Weights of a small GPT-style language model, trained from scratch on English Wikipedia: MLP 1536 ReLU.
MLP neurons of a small language model. Each row is named by its layer, matrix (down: output weights) and neuron, and shows model dimensions 256-351. Each number is 128 + 24 x the weight over its row's rms, rounded and kept within 0 to 255.
A block is one neuron, or neurons of one layer that tend to fire together. Before each block is what it responds to, as a language model described it from the Wikipedia text at the highest values.

Description: Person role descriptors
L4.down285 [111 183 136 167 121 116  69 112 113 133 133 102  97 116 103 120 105 119 147 149 160 129  92 121 104 144 133 148 126 115 174 108 115 149 139 126 129 133 145 144 111 135 140 138 145 165 132 142 148 115 148 153 127 121 120 128  84 132 138 124  84 128 137 135 117 148 129 119 134 136 133 141 158  94 103 102 127 132 122 124 173 142 127 147 103 120  66 155  76 113 113 142 105 181 125  99]
L4.down372 [183 158 146 116 125 124 146 120 114 121 171 166 135 133 125 124 110 103  98 126 141 123 149 134 107 155 149 152 119 150 144 102 102 102 159 142 106 111 139 112 117 130 151 102 142 142 117 145 168 117 143  87 137  88 147 106 130 136 126 129  90 113 142 133 142 118 161 143 144 161 128 127 101 113 124 124 131 110  96 100 141 164 144 113 123 107  90 131 124 106 107 111 113  85 124 172]
L4.down637 [149 128  74 128 165 100 140 146 159 117 166 144  96  85 151 179 133 110 131 129 116 104 121 139 151  91  94  88 124  96 127 129  98 173 130 148 146 138 117 113 144 115 144 123 139 176 128  98 120 159 134 155  84 150 150 112 106 125 189  64 122 160 140 130 123 134 123  80 114 146 120 142 153 146 132 186 141 135 127 111 162 141 146 119 125  73 128  80 133 148 120 142  80 129 128 145]
L4.down961 [ 97 139  92 160 103 118 134 164 130 139 130 173  93 113 111 122  92 142 142 122 122 120 134 141 191  95 120 143 142 154 149 119 147 116 133  85 141 101 118 153 132 107  97  97 131 123 121 112 146 106 103 117 132 116  96 165 134 145  74 136 145 115 111 115 112 129 130 134 101 151 121 134 152 112 129 145 169 127 104  55 138 119 106 148  86 102  93 104 134 170  94 144 150 133 135  95]

Description: Sentence-opening adverbial ends
L5.down4 [104 148 119 163 150  75 149 107 101 135 156 131 157 143 134 158 127 143 114 124 132 170 110 114 134 133 122 146 133 142 144  78 138  94 141 162  97  92 106 129 154 123 150 115 158 136 131 120  98 112 136 117 145 179 144  99 138 108  95 131 119 126 143 157 116 158 126 136 118 131 110 126 139 106 125 141  91  65 137 143 127 144 131 130 121 106 156 157 116 113 149 158 154  88 151 107]
L5.down53 [121  82 139 116  89 142 186  99 119 124 106 107 119 110 146 108 160 130 128 151 113 112 166 130 110 127  97 178 152 148 125 112 114 132 131 116 122  99  84 124 150 134 113 168  97 130 126 150 145 151 113  98 155 113 136 130 128 178 108 160 115 169 118 130 131 148 159 118 131 153 121 128 115 139 121 121  95 136 104 152 127 113 138 151 151 167 149 145 124 178 134 135 151  96 114 126]
L5.down82 [133 112 138 139  90 148 148 111 129 123 143 165  85 155 142 124  98 155 181 140 118 148 110 127 122 141 130  97  98 157 134 135 126  92 105 161 115 110 137 166 171 100  98  94 100 166 138 124 138 156  97 116 142 115 145 101 151 134 145  99 166 104 119 146  98 151 120 110 113 117 125 145 154 139 143 162 108  70 103 168 129  83 104 141 186 122 158 139 141  83 149 139 144 107 147 146]
L5.down167 [134  87 127 118 120 136 106 135 122 152 148 132 103 117 117  92 106  78 156 159  99 124 120 155 118 134 156 111 126 139  99 131 141  89 140 128 140 125 147 102 102 103 115  86 156 164 131 120 129 118 148 159  48  92 112 110 107 127 129 169  87 143 104 136 121 159 190 114  88 173 159 129 114  70 127 139 165  75 117 183  90 185 134  78 150 123 116 153 132 136 119 132 164 117 166  97]
L5.down248 [153 155 161 112 137  88 118 146 157 139 140 143 119 144 182 108 169 131 116 192 132 116 127 120 143  78 112 150 176 139 104 112 147  98 117 149 116 105 149  75 136 100 116 156 105 148 126 158 115  99 145 131  82 181 134 120 155 116 133 153 122 160 104 131 121 137 150  92  92 135 150 154 114 106  78 114 124  93  77 127 136 130 186 134 152 110 179 159 174  89 104 140 120 131 141 111]
L5.down1010 [ 78 124 159  89 126 124 126 139 121 141 117 127 129 111 134  81 146 156 150 153 123 177  83 183 123 134 128 102 162 134 159 103 161 145  92 128 126 103 112 126 146 144 127 150 153 188 139 164 116 113 123 100 112 119 124 139 111 126 107 163  91 104 111 118 136 132  91 142 133 130 111  94 116 168  97 138 103  97 109 139 149 134 130 162 131  86 144 111 124  84 114 114 137 157 173 159]
L5.down1035 [123 160 107 118 127 117 162 132 162 151 139 144 137 118 146 119 151 114 103 127 117 166 102 102  69 118 103 137 132  88  89 128 122 104 163 159  86 132 123 130 126  80 132 128 113 112 142 137 129 115 110 119 115  83 109 139 119 102 148 136 138 178 139  90 143 106  98 118  85 128 129 116 150 112 133 135 106 120 122 125 131 135 120 149 140 154  97 116 125 136 152 149 137 138 139 130]
L5.down1075 [148 116 111 133 128 127 150 143 130  77 139 140 115 140  87 104 142 144 101 183 141 103 103 126  88 144 143 128 153 155 157  95 123 135  88 125 139 138 102 139 125 106 158 113 138 134 131  82  99  87 103 147 126 129 130 101 130 111  99 164  89 145 137 123 100 133 172 141 108 144 158 145  95 116 167 140 147  86 112 166 126 139 138 177 112 107 156 137 100 127 102 147 101 114 125 102]
L5.down1078 [112 139 118 124 151 152 144 134 192 122 107 120 130  82 111 142 126 127 168 174 146 173 139 100  81 107 180 151 147 140  78 115 154 113 130 159 174 164  89 154 153 153 163 118  93 127 133 155 124 112 153  85 144  97  85 135  96 138 115 101 129 144 145  95 158 112  99  97  57 146  99 118 125 135  87 128 148 129 180 138 128 124 133 168 131 143  98 147 107 145 159 158 104  81 165 139]
L5.down1128 [ 96 150 127 149 119  98 148 144 135 121  84 141 121 119 124 114 101  96 144 129 147  86 126 129 118 141 105 132 119 122 145 121  90 125 115 118  93 174 126 122 129 131 114  82 121 117 115 135 113 116 142 140 158 130 137 146 102 128 103  81 155 135 119 211 133 120 135 123 127 136  99 162 111 128 125 131 160 123 124 153 156 136 176 127 160 170 105 114 109 105 136 127 121 120 113 140]
L5.down1189 [115 151 163 150 115 109 110 165 103 112 157  93 150  95 128 164 128 188  93  94 135 102 153 184 134 105 133 108 138  87 133  93 139 125 145 149 133 129 108 134 119 109 155 110 165 136  98  94 123 136 112 137 110 146 139 184 114 134  81 112 148 129 106 154 185 142 127 165 125  85  76 111 113 109 146 116 107 120 132 145 104  93 151 199 155 107 174 137 104 137 164 127  98 114 173 168]
L5.down1291 [ 74 125 136 160 154  93 164 139 158 129 184 140 109 136 185 128 116 135 123 113  98 135  80 110 114 120  94 110 153 124 138 107 152 159 121 108 113 123 187 153 113 101  88 138 108 155 119 138 135 150 125 156 118 134  73 146 130 177 137  81 112 152 151  88 124 104 137  93 172 156 139 146 121 130  85 129 110 124 126 142 114 126 123 178 140 105 118 127 126 112 127 121 133 100 107 129]
L5.down1332 [156 122 145 147 125 127 142 154  97 105  87 125 122 118 121 120 151  76 103 124 168 127 151 146 131 114 117 168 128 117 171  81 134  93 129 106  87 124 141 153 115 129 140 141 129 119 107 124  93 102 120 135 123 111 202 121 129 143 129  96  80 133 123 174 137 122 162 108 120 139  67 133 123 135 112 131 113  73 112 153 151 145 148 156 118 136 142 149 141 140 155 121 111 114 108 176]
L5.down1481 [177 144 134 117 102 119 124 123 148 158 128 157 135  98 109  88  84 145 135 115 107 168 112 129  60 107 134 137 113 142  97 136 137 122 107 155 122 153 109 131 153  85 149 157  92 126 168 109 160 141  90 165 133 103  87 156 101 115 126 102 128 136  98 143 115 133 105 121 130 132 118 111 116 115 104 167 136 137 151 136 149 109 141 130  89  38 164 130 135 149 110 120 115 104 150  90]
L5.down1519 [136 134 139 115 160 120 135 133 108 149 122 113 137 138 141 127 124 123 154 120 160 133 115 129  81 161 151 139  72 122 116 127 126 136 147 124 170 129 145 127 132 150 117  63  98 137 133  69 126 119 159 106 148  93 149 169 110 122  90 169 134 135 178 185 120 128 156 162 131 105 139 108 118 123 155 160 128 114 151 113 152 126 154 126 121 110  92 174 154 152 140 138 163 158 159 137]
L5.down1526 [124  94 115 102 111  90 119 117 125 131 112 147 104  97 143 127 107 120 164 181 134 158 121 167 121 187 130 106 139 140 121  85 129 106 181 127 128 122  94 172 148 140 147 106 150 156 138  76 128  86 109 105 112 165 138  87 108 101 154 142  99  95 136 165 165 121 106 115 122 141 122 142  87 111 158 122  92 116 111 133 142 141 121 101 112 144 120 124 140 123 197 160 123 106  90 141]

Description: Date-introducing prepositions
L4.down813 [142 121 149 171 130 114 124 163 107 131 120 161 120  84 110 126 125 105 145 164 105 151 157 121 135 124  88 145 121  98 132  95  88 151 140  70 102 132 215 117 124 133 145 106  86  89 157 123 140  89 139 115 105 176 171 119 104 121 135 150 166 109 107 144 190  95 142 127 140 116 121 145 165 125 113 151 110  81 150  87 116  84 159 111 146 116 112 125 175 142 110 114 114  83 151 120]
L4.down852 [132 128 111 127 107  81 100 138 113 148  94 147 115  88 126 117 109 147 113 141 124 118 104 167 146 136 118 179 142 132 160 101  81 163 153 161 184 106 145 106 161 124 161 133 119 154 172  90  99 130 110 124 122 157 147  95 109 120 159 155 136 128 131 134 128  97 147 157  98 171 128 142 137 126 137 138 142  92 139 117 129 115 165 137  63 150 123 133 161 124 185 147 124 114 109 114]
L4.down872 [123 105 141 132  76 119  83 135 143 111 121 175 156 132 112 139 123 146 104 179 101 161 168 150 146 119 100 180 144 111 109 122 142 153 138 143 116 128 109 136 116 112  85 158  88 133 165  93 121 142 110 114 135 166 121 116 126 145 126 138 167 163  51 157 123 139 112 143 122 153 156 132 164 127 136 128 161 110 108  61 141 140 144 119  83 197 128 138 141 184 151 138 128  76 122  85]
L4.down1199 [150 146  97 128 122  89 126 134 144 106 133 142 118 131 151  98 114 122 144 119 122 140 124 166 152 124 117 125 153 117 147 146 107 153 119 148 149 115 126 103 105 126 106 111 121 167 179 175 137 143 166 120 119 133 119 156  77 126 180 143 116 116 136 149 100 101 123 150  96 102 154 138 129 124 107 103 100 103 108 108 137  74 138 147 158  98 153  99 142 118 101 150 122 124 142 132]

Description: Date-introducing prepositions
L3.down451 [ 90 165 128 141 142  68 104 159 123 111 168 172 129 119 130 130 109  92 157 190 154 117 120 121 113 120 151 175 134 112 149 116 129 165 149 116 147 126 166 129 171  82 162 123 116 124 181 105 101 132 183 125 179 150  78 141 145 131 119 158 138 160  92 106 131 163 126 129 124 147 151 113 135 157 110 170  83 107 166 115 146 131 186 137 172 121 140 130 137 186 111 138 110 136 151  53]

Description: Role or title slot
L3.down188 [138 129 113 162 117  91 107 143 145 108 124 107 127 118  91 146 121  96 138 153 128 141 101 143 115 118 107 115 126 151 122 107 147 154 191 125 173 104 129 121  99 159 172 121 105 157 125 145  80 153 132 126  90 150 142 118 121 120 115 125 108 121 147 177 166 126 116 154 149 126 148 163 124 120 129  91 135  76  89 129 125 162 139 128 127 125 148 120 142 127 106 212 117 140 107 108]

Description: Nationality before occupation
L5.down55 [126 129 138 173 160 108  93 104 155 126 117  87 135 166 145 133  96  70 141 157 109 145 136 152 125 110 191 102 145 143 131 115 107 132 146 112 120 116 136 116  94 190 122 123 115 163 153 157 131 129 181 179 107 114 111 129  82 138 119 116 128 129  98 120 148 122 136 112 120 114 173 115  91 133 123 152 138 144 167  63 156 173 141 179 110 107 121 128 136 138 114 109  79 141 146 102]
L5.down62 [110 134 131 142 121 154 103 167 148 171 126 171  97 104 146 140  91 123 145 142 130 136 210 100  89 134 121 116 125 123  95 127 149 114 174 114 137 100 143 104 123 138 130 162  91  87 159 108 125 134 194 158 163 150 124  95 125 163 108 168 139 104 140 120 132 153 151 148 131 144 107 145 116 165 157 117 118 122 127 124 129 116 172 157 153 131 171 177 108  58  97 109 129 139 140 132]
L5.down174 [126 128 114 122 108 151 121 129 159 143 155 117 100  93 102  84 100 144 133 126 114 120 159 156 136 129 113 108 111 127 103 152 124  95  82 125 177 106  93 120 132 110 103 114 152 144 115 114 103 128 128 163  80 180 136 140 116 133 140 108 115 123 156 152 127 176 158 121 121  81 156 141 132 102 147 141 105 129  96 110 116 146 139 116 116 126 113 112 107  84 146 156 105  87 108 112]
L5.down182 [125 110 136 147 109 126  80 154  87 100 146  96 119 120  87 108 108  99 103 114 101 168  77 103 118 152  90 102  92 165 111 159 134 127 146 139  75 156 189 135 106 139 120 110 102 184 144 114 148 142 117 152 101 158  98 101 101 134  76  99 120 119 117 159 115 119 101 147 128 155 126 142 118  95 148 109 133  91 118 151 154 149 112 138 101 152 129  99 158 144 130 129  80  97 105 111]
L5.down217 [165 144  91 112 128 127 119 135 133 108 130 168 154 119 147  79 112 155 130 140 136 126 158 139 144 142 150  96 139 136 123  94 117 152  89 152 110 114  88 134  97 161 138 115 117 137  97 108 127 110 138 128 136 106  99 139  96  74 172 159  84 140 148 129 145 110 148 137  66 135 146 157 147 123 144 163 109 146 117 117 113 135 167 156 157 162 100 140  93 103 132 120 111 157 152 134]
L5.down301 [126 117 128 156 125 136 135 158 148 162 109 114 127 121  98 126 140 106  96 130 128 145 146 136 177 123  76 114 121 112 120 126 117 140 167 139 117 127 165  63 132  73 148 112 151 118 130  95 129 127 168 190 122 100  93 128 120 154 123 124 101 162 169 119 131 106 102 126 124 173 107 155 112 133 113 114 121 113 143 138 116 142 132 107 108 146 188  93 128 116 150  91 105  95  86 119]
L5.down568 [104 164 140 135 194 120 106 127 104 133 127 116  90 146 144 103 113 165  88 113 144 137 146 108 145 113 180 123 157 140 100 135 139 125 196 150 138 128 152 129 139 111 130 103  93 104 137 111 136 206 147  97 109 143 124 156 111  88  71  90 102  81 133 114 167 126 143 132  93 159 142 163  97 149 145 112 157 137 158 126  86 124 131  88 150 105 129 126 140 115 121 125 140 141  96 107]
L5.down600 [124 144 114  97 113 131  96 188 142 159 106  96 117 135  89 140 106 112 149 132 124 120 108 180 135 112 116 107 138 115 101 162 133 113  51 113 134 167 139 139  99 109 160 101  43 139 132 139 119 181 149 117 109 139 139 119 130 116 132 149 124 171 103 129 102 124  97 130 115 148 103 186 186 119  68 103 176 150 137 160 141  96 164 133 127 128 161 185 138 158 147 141 132  64 122 122]
L5.down740 [136 101 114 125 163 142 113 122 118 144  90 110 106 135  95 124 138 136 111 104 129 145 142 131 148 124 125 109 153 136 105 143 127 126  82 112 109 127 138 135  91 143 150 141 171 169 165 108 163  89 122 189 138  82  72 102  83  89 162 128 158 151 125 126 141 152 148  88 103  96 120 178 107 108 130 127 101 137 133 147 144 111 118 102 127 128 157 194 123 197 127 118 109  95 106 136]
L5.down781 [120 140 128  99 158 141 162 145 128 140 118  98 139 105 155 174 171 136  89 113 142 107 148 151 129 109  75  85 159 136 156 115  96  98 113 143 139 125 109 116 144 137 102 122 128 140 137 130 118 172 158  98 129 132 127 158 136 128 168 125 130 172 132  87 126 117 111 117 116 147  89 103 120 124 158 111 145 125 118 129  98 144 107  99 131 172 139 145 160 147 117 126 186  96 117 131]
L5.down1006 [138 154 133 119  91 152 133 159 144 135 148 125  95 133 113 152 134 168 113 152 109 114 127 132 125 127 131 107 137 109 122 143 152 114 160 128 104 132 118  92 124 142 114 108 180 122 143  91 116 126 151  24 116 138 108 118 156 140 120 109 115 123 156 115 123 139 111 121 142 186 102 120 132 102 116 138 125 120 114 111 145 160 136 142 103 167 151 112 108 108  42 130  93 125 133 155]
L5.down1227 [123 122 115 150 119 134 107 128 161  98 116 132 133 130 160 130  74 175 141 110 202 160 107  94 120 131 104 127 106 127 135 124 122 134 128 114 141  88 147 160 120 124 125 137 160 105 157 130 110  94 133 101 118 154 134 138  95 133 127 120 117 115 123 106 139 158 131 182 131 164 144 147  80 114 103 128 154 106 122 157 106 137 148 156 122 104 159 115  60 124 148  97 108 124  97 123]
L5.down1372 [146 130 131 145 148  85 136 134 128  93 134 139 145 143 105 120 159  99 102 106 128 183 139 163 112 183 119 100 127 101 121 143 119  99 152 108 130 163  66 140 154 143 149 143 145 117 105 160 106  92 132 165 114 146 164 100 117 108  82 130 123 131 109 220 138 114 121 131 112 136 110  90  90 137 140 129 139 151 140 159 149 150 102 100  81 120 105 146 128  88 148  98 117 114 147 123]
L5.down1456 [160 130 149  93 133 129  78 157 154 155 133 128  91  99 101 144 126 121 128 133 134 121 122 152 184 105 145 143  92 140 103 157  96 113 156  71 159 116 135 144  94 148 154 121 170 113  99  63 151 122 120 132 121 165 148 107 113  66 138  97  81 114 139 177 149 153 101 131 119 131 140 149 108 110 138 135 136 114 146  90 167 160 144 125 124 139 135 129 114 126 110  84 150 137  94 127]
L5.down1470 [105 130  79  92 135 151 110 151  86 136 106 109 113 126 141 111 112 113 112 128 136 100 145 124 133 132  92  76  99 127 126 139  99  98 117 141 117 125  91 123 116 127 137 128 150 104  89 129 123  80 112 136 112 107 119 143 104  82 100 105 150 125 150 167 126 114 136 146 110 147  66 151 106 147 119 150 125 147 136 132 150 144 152 142 144 128 111 127 139 106 128 119 141 136 127 130]
L5.down1494 [136 203  90 136 170  97  97 122 141 113 125 135  70  69 116 154  96 123 154 104 133 139 144 126  73 108 122 117  89 111 122 111 131  87  91 119 144 136 134 139 139 140 114 137 158 148 163  89 116 150 170 137 120 162 138 139 106 128 133  96 102 123 140 116  89 159 104 156 128 145 127 116  97 116 125  88 140 123 120 149 126 129 110 123 118 145 152 131 105 132 120 149 126  98 105 139]

Description: Year-predicting position
L5.down42 [115 113 107 173 120 156 191  98 156 106  97 126 130  97 121 105 127 144 127 106 131 107 111 121 107 141 115 151 165 184 110 139 111 132 161 141 159  82 176 127 116 143 174 130 129 113 127 131 129 100 122 141 173 103 146 111 104 103 128 108  99 179 163 156 129 167  95 130 104 119 117 125 118 125  79 137 141 113 162 118 175  97 113 131 124 110 111 159 131 125  97 140 120 103  95 150]
L5.down59 [127 150 115 120 138 122 145 123 170 106 154 103 118 122 139 125 114 158 122  77 109 151 182 109 109 142  87 137 139  93 158 129  94 162 106 172  79 149 160 136 138  98 118 115 135 156 117 116 125 114 124 112 107 120  86 155 116 101 131 197 131 131 157 165 110  96 118 145 170  76 128 115 152 140  75 151 115 148  92 135 133 122 139 189 140 143 134 127 146  97  91 111 113 125 116  94]
L5.down144 [148 116  80 118 162 146  91 173 169 144 114 135 118 133 140 157 148 118 120 129 112 133 176 110 152 119 129 125 176  96 135 152 118 150 142 147 161 117 105  94 160 117 156 134 122 142 140 114 147 120 148 101 111  98 133  81 127 170 109 142 112 120 144 101  96 115 121 121 125 180  96 122  96 117 139 140 114 131 150 103 162  97 125 132 116 147 154 176 126  48 130 138 163 131 149  84]
L5.down176 [ 91 152 162 173 122 100  93 136 172 118 156 132 113  98 136 130 123  59  99 146 133 105 129 115 111 108  80 109 148 139 154 139 123 124 141 125 184 135 114 111 132 112 133 106 113 174 123 106 102 106 119 159 170 107 164 131 130 176 144 152 117 129 117 173 135 128 122 163 164 118 109 115 113 139 154 107 121  88 147  68 158 128 113 145 153 112 130 110 136 121 145 164 104  99 154 168]
L5.down278 [103 127 172 162 152 108 131 184 104 120 176 101  96 119 122 169 116  96 157 116 146 131 110 145 174 124 102 109 100 120 118 128 110 151 150 169 115 132 137  94 158 123 143  89 153 135 115 126 104 120 165 156 123 165  92 139 155 102 142 123 122 140 138 183 140 133 109 129 143 110  97 126 109 134 100 147  80 126  92 149 166 103 100 118 155 113  86 130 130 149 116 196 105 110 149 111]
L5.down357 [128 155 130 100 122  96  78 123 132 102 104 128 121 128 110 114 125  95 135 145 151 105 144 121 125 131  96  87 128 121 104 135 145 141 147 114 160 140 132 157 137 140 100 102 140 141 159  99 113 122 147 124 128 113 107 144 111  84  88 117 150 123 136 133 142 103 118 129 146 120 140  72 107 138  98 121 147 139 137 125 104 106 198 141  80 112 129 109  96 161 112 105 117 118 147 126]
L5.down489 [126 161 121  68 112 131 118 133 111 101 144 105  81 128 142 143 142 134 117 135 105 105 115 113 115 163 135 102 136 124 135 132 154 143 159 126 129 125 141 108 156  95 102 141 111 159 153 122 110 118 102 115 114 124 149 103 169 139 102 150 133 180  86 114 162 166  85 195  81 123 150 149 155 115 174 104 140 140 165 137 109 122 142 144  97 117 106 118 148 141 132 155 181 144  91 184]
L5.down564 [132  91 107  72 110 119 126 173 110 121 106  91 126 123 137 122 109 167 161 176 124 129 112 153 126 119 153 105 110 120 127 123 112 105 106 135 129 116 120 162 116 129 130 138 137 135 144 131 126  95 158 131 174 113 132 154 135 178  92 134 103 141  73 123 125 141 151 125  87 146 155 145 169 162 130  79 159 115 148 144 161 106  89 158 128 117 148 135 140 101 135 139 168 117 126 126]
L5.down588 [ 76 149 154 137 169 108 113 162 128 130 118 117 165 112 141 145 121 139 157 139 130 133 104 117 103  82 145 148 126 123 134 176 119 129 130 164 145 146 115 117 146 157 109 127 101 105 120  99 112 188 115 131 100 169 151 169 154 139 100 127 168 124 132 152 128 117  87 140 118 137 148  97 161 142 113 128 126 166 124 109 138 158 144 153 168 101 165 121 144 133 105 134 123 160 167 141]
L5.down664 [129 145  97 112 101  87 115 159 112 141 120 139 118  86 124 147 134 145 147 110 133 148 131 143 117 133  76 146 115 146 139 108 110 153 140 123 138 121 159  85 150 139 108 122 133 123 122 137 186 137 132 121 141 108 137 110  62  68 117 102  68 123 120 184 129 147 160  92 133 140 144 151  83 104 144  85 156 113 152 105 188  98 106 145  97 167 135 118 158  95 146 139 101 175 115 136]
L5.down700 [113 126 146 119 156 125  87 123 163 105  99 131 122 134 138 122 126 138 134 123  78 111  98 116 103 122  99 120  85 165  85 139 125 110 121 133 160 122 121 134 154  92 144 160 169 151 135 129 107 101 189 101 148 159 135  93 125 140 138 146 141 132 141 166 138 102 129 116 133 138 111 120 128 124 125 130 125 119 140 101 116 124 165 123 168 148 122 111 128 121 165 111  97  81 131 100]
L5.down743 [121 149 121 185 110 116 127 136 116 171 105 106  79 110 104 137 136 138 144 133  93  99 130 113 140  52 105 145 109 131 134 114 149 129 102 138 142 160 153 107 175 100 143 113 142 161 130 178 123 159 121 143 135 163  69 102 142 129 132 155 190 125 130  98 161 148 142 140 164 126 138 143 141 144 139 150 141 149 114 160 136 113 119 130 135 115 136 107 127 161 162 192  91 120 120 137]
L5.down954 [116 132 105 174 160 118 131 129 119 132 124 109 118 109 102 104 135 117 135 119  90 136 129 123 151 160 112 153 115 106 118 121 111 158 156 133 149  76 163 142 131 108 147  93 111 109 132 120 150 114 156 124 104 136 138 139  99 129 116 126 113 120  92 107 193 118 115 112  90 105 168 122 188 142  97 132 181  80 144 109 106 108 132 149 118 119 114 120 125 120 133 122 139 130 152 134]
L5.down1060 [122 108 176 147 120 110 132 130  91 102 128 107 103  96 130  97 109 128 133 120 112 118 145  98 156 147 105 130  77 145 104  78  99 118  75 115 164 116 106 133 114 105 110 156 132  97 113 168 117 159 166 113 118 149  98 120 119 132 163 102 126 125 128 169 133  88 144  86 189 119 129 119 123 122 119 136 180 135 143  93 118 138 159 152 137 137 118 149 123 153 139 143 137 135 130 138]
L5.down1179 [ 83 124 122 115  95  95 145 120 171 122 132 136 113  80 104 107 129 113 142  98 111 123 120  86 133 137  94 154 160 130 150 103 137 157 104 164 174 134 162 128 145 108 157 128 155 112 133 112 106 141 107 126 110 137  96 143 134 132 133 159 127 110 112 151 167  96 101 171 106 185  98  98 152 103 118  69 159 153 113 139 157 140 130 106 138 143  97 107 142  96 143 143 115 114 159 114]
L5.down1229 [114 137 138 115  99 144 131 161  74  87  91 138 134  62 112 150 135 175 113 141 146 107 117 155  97 151 110  83 132 116 108  77 124 128 139 128 130 117 140 159 136 142 148 139 142 133 146 115 143 153 188 100 153 136 113 152 100 104 138  90 114 178 136 116  99  97  93 131 112 122 118 104 137 104 109 135 134 138 167 171  99 104 150 139 116 118 154 125 106 160 138 117 104 142 119 175]

Description: Year final digit
L3.down976 [ 90 144 168 112 133 117 161 151  99 120 141 116 120 129 134 149 120 123 152 133 133 137 130 124 113 119 156 104 127 151 104 118 144 155 123 133 125 113 154 136 140 134 137 121 139 162 124 139 163 116 112 115 103 133 128 137  76 126 112 127  85 128 157  89 125 130 148 112 114 114 146 113 127 105 134 112 161 106 145 153 108 145 124 111 194 140 190 120 107 116 141 103 124  98 164 157]

Description: Clause-opening connectives
L4.down473 [145  84 135 135 123 111 126 120 203 128 122 148  95 100 111 105 110 149 164 145 114  88 106 168 126 129 136 171  93 126 138 117 130 150 132 144 123 136 143 163 166 143 127 111 137 132 147  69 124 120 130 170 101 103 169 118 134 135 136 144 129  75 107 146 127 105 138 121 131 138 125 140 128 122  88 129 129  83 160 122 149 120  93 126  90 153 145 111 133 139 138  85 127  97 109 132]
L4.down508 [156 158 107 185 125 109 135 152 144 130 113 157 108 112 148 105 117 142 101 121 112 145 170 122 116 112 119 124 120 109 128 103  69 130 101 106 132 142 137 113 133 150 147 112 146 144 116 112 179 136 138 148 138 164 166 143 133 160 124 121 178 143 138 174 154 108 105 151 125 143 108 132 128 133  89 129 155 140 136 130 156  50 143  88  85 190 104 106 104  53 109 101 153  95 104 123]
L4.down931 [123 130  87  95 102 175 136 125 130 132 106 130 131 146 128  70 130 171 157  96 100 109 131 126 101 151 133 148 153 124 123 122  88 120 133 121  95 131  95  88 107 115 199 134 115 120 143 130 154 137 176  75 156 101 104 148 117 138 111 133 103  90  90 127 123  80 119 116  70 128 136 130 150 150 110 113 149 147 129 135  88 115 136 102 134 129 153  97  91 113 117 117  62 104 112 164]
L4.down1244 [148 108  63 118 125  74 149  91 163 133 140 127 129 132 117  87 141 108 115 128 134  97 125  78 127 149 163 115 116 114 107 137 172  93 104 120 139 141  80 164 152 137  99 120 122 110 153 150 119 136 128  94 118 119 162 117 140 153 109 135 146 124 137 170 135 133 195 132 151 110 130 115 114 120 128 123 116 123 140 125 152 145 131  92 125 126 147 108  77  97 147 133 137 131 149 160]